python train.py --positions="learned" --init="normal" --init_std_down=0.00739 --lr=0.00137 --warmup_steps=529 --schedule="wsd" --seq_len=512 --steps=4432 --dataset="wikipedia_en"
MLP neurons of a small language model. Each row is named by its layer, matrix (up: input weights) and neuron, and shows model dimensions 96-223. Each number is 500 + 25 x the weight over its row's rms, rounded and kept within 0 to 999. Numbers have three digits each.
After each neuron's rows, "fires in" lists the words (lower case) most often at its 100 highest values on Wikipedia text that the model never trained on. A number after a token or word is its count.

L3.up213:520515494519539459507506512504505515488481518524502497478517512521506447524470470446504499504535548514494476491508539507480488473497497477514492531459485513546451501486490465486555543493495496488483510506508442511479462529529445491479477525494453492506482517453497529471507525489510464484466502478531503493514520472495539466502515525524484525552465474535521491459500502511520477510493
fires in: "in" 30, "of" 29, "on" 9, "is" 5

L6.up736:507528489507468507533525489495505500487468501460460485478500529533512501498476535446504514546451501474476473526503513494513488507518509536518488543493481474504469490471523496451489526520453474474518503517467485510475545546478456513523480513480513485526459460490543465514470503500520507482518497516493475493520504511458488474509503487506482506513486529519498523504483454503482541506480
fires in: "at" 35, "of" 31, "by" 12, "for" 9

L3.up150:471500473552510471468504550561487487494515530529478528497490485523495513507472527492511479509495545513508506515455502528455490477483473536499515467466510476516482475481515439500509479497519477558479480496476495554488516466488495516452498508545456488490545500518532512513493496483507536498485497486492473504563524446509534501517490530505460506488528537469495478512536470454511495473512
fires in: "is" 59, "was" 28

L3.up390:488520467542520532459484532501501499507517527508481528511502511518489515523532493479490497494528483463499495470543563443500488507509503500477486516466470511560479467489514451504502531506476473452490523474478513501449472519521474512489486546498469475514483518510539496505489511511545460515508577505513500513530454514485504522539504489481498488584444482474472497507454485480511506474482
fires in: "of" 40, "to" 38, "for" 11, "in" 4

L6.up121:478508497540499458512524559535489521498492525501513505484488450532458509476511545496496470531449515509536493467529505508465495530524516523499515447495523493460535506529480517497493507476509507471478470480462525538503497482496492501448471588539545516488496519487501456505489513538477505496463488474481518521527475475508492509527512508504462478488509507514467523493455499486530496463476
fires in: "an" 26, "was" 15, "be" 13, "went" 6, "worked" 4

L3.up946:489494499524499521535507475484436526476518488509471456496491476521474572484452505522494494507495502524478498496506536495494504547426539490543540443510516504486529481514466522491561503524484512518480548545475505501456500502506504499463507524490480521490493535466513472542551486468475499473484533501521459496466503511525513479501516541455499482502539498485492456520493517474492503484508
fires in: "also" 32, "such" 14, "announced" 5, "eventually" 4, "later" 4, "never" 4

L3.up318:501460481490542485456475525495467506498521502510489515478515506526531535506497516493520561498503507476519446468512524472514471543506510493466510517498497527525445513486542482499488519517499498474486498502507492506499523494458517520513481525502532481498523510488484499518542535491552468538507546502509479478526476516484507507476504497485548508509471523494463493487489518511537518521454
fires in: "of" 97

L3.up185:493525447568515535516545524497480481521470526499503547461500476510493475469465490509524473498522510501476494510497480435459486518506524521484496524521501475507495506543498489501496483497507511563497476455467523531506528501466473500494513546544469487488503469540520501494472472516474536498495495519460482528473550508495506488481495499557491486505487494545463523521483487477496496457490
fires in: "became" 45, "an" 23, "was" 9, "becoming" 5

L3.up614:476497504493503519471485508504471509485480483556454520476536512509515522495483510529503536508505542525494495462435496464494489518474527497499509504567503465536487497490504469481528471518464490515506509495455495480478570495499432498508490488527505451495492503519516446532500456489469561500489494508488496510521502537501504498470511506537505519473500554559536466521469495503512520441482
fires in: "the" 23, "of" 13, "to" 12, "become" 7, "a" 4

L6.up373:521516493490501472494473511518483503501561520511470486476497512532483555503490496475502514537540480472489495488516532494517484553510492498518484511488461512542499503485526488473483487524500471465517520501520479512473498495462503499490483500496495480512471507516512495515528495479533475513534511522513524473529502494468514467501488520504485514495480523509485489460487465512560514465522
fires in: "of" 37, "on" 19, "by" 7, "in" 4, "dhabi" 4

L3.up716:499501518535529492538538508511518465525472520467462550445474485511507499493544522471525502530463512464522489504491512482482502564521521490563558498467485495468454538518497520486479503457475503541491472482496480512517504525519483506504485555497522451498463541471542493490466469513505498503540490510461518481505512500499525462549501528514485515531507471543459506530471495515482533464524
fires in: "an" 67, "and" 6, "antagonist" 4

L6.up667:490511459517514476512497502535507533505472497466472480469492484526482461528510523493530534499476521466520470460506504504508480486507529474533533548496483439515433518505494511498468469517540473506527492522449467467481499537502508458500521481527498522498454501497517482528450464491496532545449474512510504515560516503517477510528512552500496526533457536503522490499494493509490496448484
fires in: "an" 60

L6.up477:466521505576502495534490500518521452510472553514506524476486442513530480475556550477509491494457532483487495518510498495480487514504478453512509510485504438514434489545495451513522530472504472497512495501442496481471455475494471496474478535542501514498513516482524525509509493503487539535516457481478506533516508516518471496513506515482532480540498493552487500479478517486540506460474
fires in: "not" 19, "an" 18, "has" 11, "being" 9, "is" 5, "been" 4

L3.up401:435515519511522444512477504492521501505511499491449503507516519516512522513505497510525532467524550473519491461504538460519504526494477504493489517503505503504492538486513438499508519495459482504491478455496399537457514516518489498490492531472462488514487503465522529501509518507556453541490523521497516471481455466481507516523491509474510510517465545499483511481491480505527502501485
fires in: "of" 73, "the" 16, "on" 5

L3.up896:489471511558572512497513472532480503467437472528501531499521520515465509515481502498527505520494538505490489527485495501490509489521528484506518496518544508541455492522501494480506539507460510517480450513475481474501545485492439451507519495497514490509468498509498474528452491507496510507509463500481500467517551502479507453487509518574536497532474553542468482478480509539529514483490
fires in: "of" 53, "place" 9

L3.up516:487543449524510515502508490502532478485504488486536474512486532513458510500516520485491467507482515534487488473496517502487516488495523500537531496536529459548477523543511479492550499484521494521470483534519490477455493521499522473521471501504528491464495522437505464492496500474540517514458507471465478493457516514511538493525496506520490470553476469485520469465472541481460466452506
fires in: "also" 42, "was" 19, "later" 8, "then" 6, "this" 5

L3.up217:445506487556510461538511520515501494533479478492514530478479505512504479475536519498504506483484528504530520462496486488524461507523514481510452500522498472506490505501488447484501507467485455470499487471465504510485500496498499517494492513499542481545463511474571479484494498491502536535457529510491486508518475508479470506487494511502482529554492480560469499476525470460484476491517
fires in: "new" 26, "an" 21, "another" 5